Weights of a small GPT-style language model, trained from scratch on English Wikipedia.
Size: width 320, MLP 832 SwiGLU, vocabulary 14371, 27M parameters.
Architecture: RMSNorm before each block, untied embeddings.
Training: a variant of Muon for these matrices, 456M tokens, 6963 steps.
MLP neurons of a small language model. Each row is named by its layer, matrix (gate and up: input weights) and neuron, and shows model dimensions 0-159. Each number is 128 + 32 x the weight over its row's rms, rounded and kept within 0 to 255. Numbers have three digits each. A neuron's up and down rows have the sign that makes its largest values positive.
A block is one neuron, or neurons of one layer that tend to fire together. After each block is what it responds to, as a language model described it from the Wikipedia text at the highest values.

L6.gate265:107132129081098125124114186092114148086120172166078143152126134108086097207131092119061125167127198160097156110113096143074170173156115168111141117145059113164159069120131157119155089116148188123054152081157088080133202130123102139081059176095060163106113061082162114197169097114136102119111163137118127161155099127088118110099118123166131145127186133159166124114107148151196142062163186082124129106123177114141135061155090137093129112168094125186138196112123111092158086108077122
L6.up265:146117110146092130135190101209099114130176121136126174172142154086105150181204077183156141122140162085122059129098164106156196116165137136122156088123090136146085133098100111110159166174102096129138129120088119098126153062066101134153103126112112145110159100092167110085115098098184139116161166131160163216225072073080148210144142126154125114152133130132115109113110126079134114094136147129079176094113122113129093037181161099088138136110132086118104086127129114101153116167141161
L6.gate431:084123150104125128129115123098158093122119156122137097123081181175149143124169091169088121071089230109157134207112112104170200144107125114120176183200111081101146040137128145096135108130110093126128179068099154141188131155078139146124060151183119110149149132105146089118137140118144111164152144183097133140143132095111154203167100185152093129138187172127176097153162149176115150120119090151127143163137105162141120098132134118149131129109149158113137185080164115086157103105131041
L6.up431:100111144167104117154116140141149160156072093106162151113162107128099094135068216078104133093177083185116084149141164139168201095133143109109152121060040138126136132156116113171142167102109159101109115134179118121084094100115106156134106173118111142105101109086095129142149085132069150031088178162130058132083077107151146177161112118119123105078136207153174174122104113142115152117114156154057145055136092176122106117164118193131201132143129103185060091105140165164128109117163080
L6.gate506:087144157143134169128152173145135142128098183157176124193077128086139038154182138085102092116145159167154079124084044058097184127122113107185161118107155199106103105079124118081166091116158119118119123093135062105129124133145083136116112144130123172106146141101130165132108179099144208087097156131150106097099114193086146150085138145065124135136116126097143161148100143153132168133137091138105210154144125153145112093152079085062111122129092147135064165098170154065135135093132128
L6.up506:176142133147086116182169120124094195144109148033161130073124117118063115067138129128168110151203162175078183121179158144141146174147091177168177117132103140110146123113111131146149086085159135159125104147122079088082081120162147150145119107116116089095094151092140138151182146118135079098147147133162138089150119144152147096129123103163068151138110152165146183110135182110102148101102097130106120098165178112112103102138104164118127128168141138112079115070120172163104082133101073
L6.gate652:109180139127138141113111120129122036110095125092090128134125127171066128184177113112125153167135092107181121128138165104152179166096103123127189150092118130098152084179116111151144165121160147074162170121130093166125163156136137208176153078163079113047138079102149150107154083160113152089127180140059106137121079119131104122101133104110127110063152074183102122137070089143122176138106122147142143182167184133123136131181144130166184130109090178184100151090111130108158153109095073
L6.up652:102182053103163121088143148117104116141063123093073196112144138111150111144107116122140131065152103085112131158122056148113149100160181107186151134158168136073127058164054122136148118138173117156132101111120091136051128127128152169081126095156111122085148222056133120083131123104141135095159083173120145121123160061134098138077127083087136051165176152157092136093151086075165190131117088144113152097145105174179134117137144166128123181137115181130148115122200138115109144140135091
Responds to: Clause-initial definite determiners

L3.gate119:127121150139156111109132163166135124131133165109105136147119110203145093128074170135130120111099140096169127134107070175106190050076110073043115120128124102150147113086152065160172161124127118142095070165159115074099102116139183155097104074099181135118144082133113119075150122130153109137106160128082180160150093136116103059119121122183130143121169114148143193126116120129096118113113110109118177137094099129147094194118158164109104135153102104121102105102137147118130116184134105
L3.up119:115116183150144147113093154134131118177167148114151143139133136145148027121095095094124126115104125126128158122112092131151135187130077059196107166097162110115146047109190109170100080168042104091123095083153136134151208147111143095141161164131098174143163085133087108104127116051107133129117147092109133195123111166100108119112104164136092093127162126156110119134121073074137174057148188160181166136146141126144107172178148164143090114121098161155076069112122163106123144152166118
L3.gate687:182069159080100120084163179117136104148076155113108067113089137125157123094175071132112158129111182084143195170094059126171215108088136242120116127129116142101174128106121114165125096141145142121122093168098151149099126144113188113097167112088119131125141048062146150121199139134133136087141139082121142165158118103130114104103153137138124088129099116150118159099071133105124145128090111167180140155063121123181144153160116081113095102094115157194135067125133184170103153144121120
L3.up687:133155113115123160187139115115132063121112136114108158138133089137198104108180202147130120126098126086152131091157107089152176106105065127115103105164104160149177112135162143130141143123175106123112169164137065144175171163182085100123180117151127143147157139175114153146102087165135114115194118091161120156146054174111121072122146172155135167134080102166100122090110119111073125089029128169128104142134135142134176183091107063100122115111075088165140129162108109106114109112194108
Responds to: Mid-word "h" fragments

L13.gate372:140079108114130162116087107058185132112104110148142136086183103070146155138153138143160165145056152166176091144093139139164171114154142111151102113122138101158148088147114135188132107178122112143091128126102075184102121076108113136104159183182136124106151132127119079103143149151120090089107083163172115125100145130148195164115108128194066136121129091164147134151174100136124144145120086107152117120132153095126091111169124155178133137140156119137116059119138162141120123091164079
L13.up372:068138101107121135178104102142197073109136174139085106167124113135107084170163123094132109146102071112151176177186139094081137139059163076135108169136137139143105083133081102145221181186130138119106138115067028144143148130103189200128139110164156122123172139149166115110150094129103119101169100178161143154102137132095131079120113114152115165108105153166154166122159097099125080105084080110194165100109112087109119151120096113143168123130120123187107119061173133124122139125178114
L13.gate422:169100148182053079145118160163091098114128093092079138158183102121149133123135149142133162176142107112146148139144154108129203095187108153151215109124159122174129122148090128137085111147106086135073113193137085161087097127152065186140135125163141103127120120119139114148159118035216124144146115142221136124137099082103201142118100116135145105102080144109105162119140123205105206121134071126138109184079097138109150181169116135142152186148110120120191136130141188080142116128116086
L13.up422:110098174198131152096104138114123131070080133205102139158142104110066126159147132125083125125196171090137142137136139126158167127182080129169197173106135143208158110091130160102080121104135131158101147111092108126134143125080108157178150076187134073093097137110089148104161107059133123106101145106198172136125115155178092140156111113128117053109104082126131169131117129146118109098159161103107097120086113154129139194121152156150102151169134111144086116113139124113115097146077126
L13.gate427:056153128082140160130117098158150185110072092135104145181120131096096114135133128139060155097190125188154137093130072151151112111132078116157238096193125130127122131097078115131146157115110141122128170123089136119157149140189105136127155102158134089093152172071156148048083065166088132174062129105155190138096129150128126091063132148135131095081121175145167143097181100108128159179105132078118101137139164116127158114113097113127158075095137141185075115184085165091181115109159172
L13.up427:151090099118143192140083074130129119099163154122073092158115174072156088105104067055131139096153136124090109148149102091197076158173101128133150147134109084117170177087121115119149139140158086136101086181185114182121138144185139150153081099119134125093185138114114153070179130110145122120080156111146110153076160173146098139092102139120127135130117122079143152141148143128150125180115095160149158105090153074141134133187075104138087147137177140155151115075068094086100057122119164
L13.gate505:088144133129131171146095141107157145119127099128158103056126138132134106139133115195171125152109114159143188178132156132162192212128165093135117141111074064158142087071144114110207124144084093132115133152071107187118150126107123122131119150182093209121146118108127101167080138117184130114119165119135144132141126104160115110126184217171097123082134115140213119089130175111171078109128137092075210135124191131129146138177121161112127155111137134217105140123144059095112094141122074
L13.up505:157134104117170167152122112118169075121152140059116150120181117167114122159180126140149120161158101080171138136115091106139101203096138153061079160121180135179148141148170136101127102142121133184110107080137102153110152116168070120115111118121071094137158127117177153133098123076184115103157062137145124156140170098118163097162149149149140120145152129148172131113154115119128126148134081123081117085114189130116134063124119100102098139128118128108083172155117171140127116109142077
L13.gate597:081137162119126125185138154174123111140096123062130154157144115102111122188134135133118074106140212074197130150141131130069143130142116101124113139136083171150084176151055133166134064096189107155128140175144106144123135088125172119155117145162167052133178128140146115175151078098140100083160158113095203126092096215170103125152144109132187119155145118120148152095128162184149146124110106051133171180134138193237084118141171113118158164147084112147121088141117115107157199143173128
L13.up597:110152064187096142131168159123100101125161106163111152084160134101143128141190107135159134142109153147135117118071114178099088154101119138123155181185106121102101073128111161106180147193135125139106133139121069138182100086110177126129132096165134167182063119150159103072126115104154133151143235053192142129155103157167177131168161102138143091163095135140140096172165148141145099155113106122099141061068160159094155125086142119115098102115089158098170082151141070072150104117098108
L13.gate617:127136130131153130172209134157159095125116117134094133189151134132162105183112093127171121090096163160150129120189073076108200175100106158115126137081173094118105142112059176175200102180113122165070127162116102123145162101148111151160128124165161129113140134136203159156126146141086130171153177173167116093106136144140188137199184183126145135105094150124149188151107136122066112134067102143116182081115184147124138120176110086098179095134092157119097100158087153096167088146116108
L13.up617:125161148139140072189144104109203070102117119134087173187075142160153079142127111106197166201112152127126113103092163157072148173069079081077153179140157117134121090076103172137133137135136131133093145185101085148153160080087119146069156100090189073089180183114136094118068165112103116113143093170092202132149150168138125112121134120139092146161104125191114124139146148116122139123065094206109124096128133110140155138121107172082158115126106142150136109120140171115146153072117083
L13.gate678:146146175083167079116161152127165105090124200112159140032155096116088138163095124154126159122116180132079131059118063110164196127153124195058160156100157169124155136177067122197129127121150101099130097132137165222158128114124093155129115108125168146129132139137100151124107125122126124128163122147128154106153119116101126081144120114148100153098130160166157135195121107171146085096113115128124112097134080141119150131156112127170134104163143197145128156110185176103192107085181137
L13.up678:133135097067172146125119111133136111157141149139175058137131106096089112192139133187119163160110186189167133133087150132098145109146044110181085122145127107146161136140125185160144158066133108151127175090143109166096117118054075158156145159118172169127145175183188140152098109126108148133126166168170073162099148167105148094122181141121079087090097079210135149167176174124118156130160119137176152085121093084113200101116108136101107152157145176129119090087144125130077105109155173
L13.gate682:128148119175137168174131111166069150130118139096167120124130179107099106121169123111177174172177083133139166083130169141100148128125079091124146135107098148136116166142120163108143195169092135147104064133173153144099117108124144133120121150131130164170176097101122082103122146175125121089157101123183128154103144106123132196067139049143153102131114154182185119161166109073112132081081124138159127123064168107145101167099119094104149078078142091210102137088137131136126083138114115
L13.up682:119068106148132095133172124151154158114153132105096119141081113116128137148112072103101097171068125132113059138124145076114133177162099125143159118143093078179097144180112128155130168122111149122151187160136134103172186108175121087121123149165107126107117156028101111104113078125111107125052170085178147131088106123105106119125151150155156118081152109092138141106110149109201147135096130175173130104058150148169164057113126083111159171121132137204098141106149144119186107098116155
Responds to: Noun-phrase openers

L13.gate111:060159113157173169148096154129154124124173133092134114104117139154136111132059184162113116147114158150103139127093138171101143103094093132125164101082139098141134056113123131083174166133100144112123132066132081121092162105098152075150110076169172142101128131133150104129161042137098091083073098154082099132129050113113160068129155149125135134133111038066116156099139059146166185125093106130151095123190175103150166123184115144164101148098128084087141131185151100127118096118170110
L13.up111:111108098145170117130119153059135115149154143114076073188082116172123155125092107123127227094060180204074135164088087122086106172158143123129198160180135162139072145170134079172106103131121118167190116111082112152125145171141134079102116155153139118103097124101130075085126064112122115115096104108129113179096166119105151114113113155183140189129144157146082146131123103155171084158142139126119135114061109113130146142110139156029128144182135129056188130110073143109129092138139199
L13.gate182:104174146075097085135118084091094142126155117156119160160145147102174129134134095107166105148114181144084135180056132089171068164107092046091114096120170118154125142115124208134146151120126170138156114117104153146116139069104128084149128112151158138106177129171114088193130124081118124188148149147128217149132132129145140117070076116141122095175137105123102153075132172096203125091171093101135140153100123132159093073102186133183159111140129113111065116076095133116163158178130057
L13.up182:161103084109137168066129118077140140170160138154138181131153188173156140130148150090124155148070179150106126128161092114124096111134160100095110105170104122124055120101157112134123119090105091108170111148123195136121056128128130070132104141164131072096156093156097131122112103104026130155166101146085112142114139150140118080178094121117152098084125115153126135099144155126148203110096135116116150152100174117144141128122155190141113128136164107118095081142097138106122120050209142
L13.gate352:124100095143137084143089131109111086104168153056118094078142115144138157111132118131108061105145156131134171124147168164140132115112124161137129155113175104123148136104132166124153118105131127077068154141148135136186159074157150158115141162123074189068039093117111162095111105106033135124112099146122098186171079155163143054166140195160118165084121119088061165105115189131130119099140091099090139156136084153135145108115123109170111135153141109131181152188194101138026105134149180
L13.up352:108131171137112150097122117120153127106129137191097085095134146081102136159039114077184094158093166131148157144130150099086165168123092136089111143116091125092102158121139121094143102131162110155151145168111139142169105127139123090144148146161119103123171091104102126156094122157153097119219110086118074119091127081199093153123201128112135125176149164063089101135110124113131144095149141125119178112063110083123113136156191168156153028177143089089136077140161100172053139117153159
L13.gate611:146142157136122083195104189121096143118085107095179136136120179093168110108102154141135115157155097105108116156163173099036154141073082147161176151135118139162129065132144106152123170119158131142138153133137163143166151175105178065118119168148172165118145090119154099137169158146108138080114092145066086081159084178136121099090219160135123173105175157140134220120161158124107147132129161102142084134097127127139103163111114142108101104159117166209121186158074057149186146098115118
L13.up611:116173159110139114108061135102135111166128115104141105146135098108098185070150154092117141163178130124163088171159116174079099171110120127168137227125170070135099150154152161164166181132117112111132130141138103186200137130143162144150049143111139141075159105089201125177155174172125117171085174111102069135139101116079110112093149098145127176089128166108153187107138113132127147133102140105115122138169129130150115083129154163145162129150086191190141108149087157141162109197152166
L13.gate642:127141125128169106117099174157147102117162140115135118118170158171143184149081154147182118124104096141104065107136132101115084107151076169087135142095067117148116179131184108125121165115122107099127123149159140144149128082126172111134115178151121121157080118136136105092075126077105123149179070211111117146123077119125105110106109150142065114103135111106157132171145100076182119123129122061165137148115108092122123082119105177108069071092132113074139191141089083124182063066177164
L13.up642:147128123119150112068097164112108100072164143148166125101107191173155138176143132146114057156167125115140082154152116129134064065144118131094120107116109069185110159134184146153088116138105159094117129125136090112099138119109084075171087073154118135129063111165101186075082057090067142152192089231148103097125097089146131143132091202159146165127113130059120105156101135128132097151121119127170111093075088112162109120089135181123151130130140138090111150164081157108120137134124131
L13.gate656:076109110144161209093075170148086161128109150097128148110092121109087163124142129166158181069119105136146115166135128120149111205104067152072096174148133161063109144156131162167128190188172133074081139133125145137114154095169175151151171149170136128189099141138120143117168099133124127127145112156110067116138099116088074131116118134170113111122188089166125123158098130143106020141122154116090142160136174043117135127132077116098070116109119110102094123127149089133120078171145099
L13.up656:135107057117149120082195096159116170105157132208103110123075124130104159121100199112156146176172110138158104082149184194160148183243108152170122082106132104150094131176185138080138134160102152129131158178123086103111119092117143130115112120137175134099103178119138206096070108104114100186131142163165154090127179148162122149092085110178160169122147160104128104089086133150146113037129157146107125084133142152124151099132079126128120144077135072121117179140125122107078107100122156
L13.gate670:123138129144153185118095125178117086119168151141127174147101140118105111158191114132140108163139108144087141179066114162174190158146116166116197145157061131126084151100094107166135105078161094136082136105116171102138135145094163107171117109176153095088134113131109116132063179093033128064167154158145165114144131146163164153042087113169119154170108109140153147117119104104069128111155155094133093142162102126074066207131102118080118142134108149122157098084206130126174092107127152
L13.up670:160100224064197123146174132113092084076126120125100121135125133127203099149124159098077131212119154081148134128165147117082061115104114150157170128107114090162092119139128136063158140136133155088205131101168159147174099107127142112131149101134102153135109050135120184158112078129124147170097072087144142130115106114170116141130134108134157150137091149115144120090089145157159141106133167065102136088114106133144116096097131163139112083143095179177119151113128098119104086132139106
L13.gate762:108123145127155100079144133097121181133046130121158118113088151129131120163104095101199145108089137109115062118049106139131119086125216219106147142109137098116116125104121168114113127116120111107093145167188162152085118106137092141158086152118112117088101148157126174174081128151152139145148079155135116100078160126131137106122147151142155131174100131171153150134179121147138130071181150084079113165198114139096119102147093106162116116097127128146152169142113164138116109114083103
L13.up762:111089196094099174131070115115146158126092079180162100063170147147142129108141140104085145121125172147135139154172200095127133116126123176108135109081112128181145079091141126136111108120088191128123128119144146151097112173165135100153160158161119153215089122123186125119120122155184101090130177110096047071148089123173090135141102140106129187102091175144137173106161125078168115089116107172106116107207142188153170110126105113119098112111145177169058134162130147121207110123115092
Responds to: Wiki table cell starts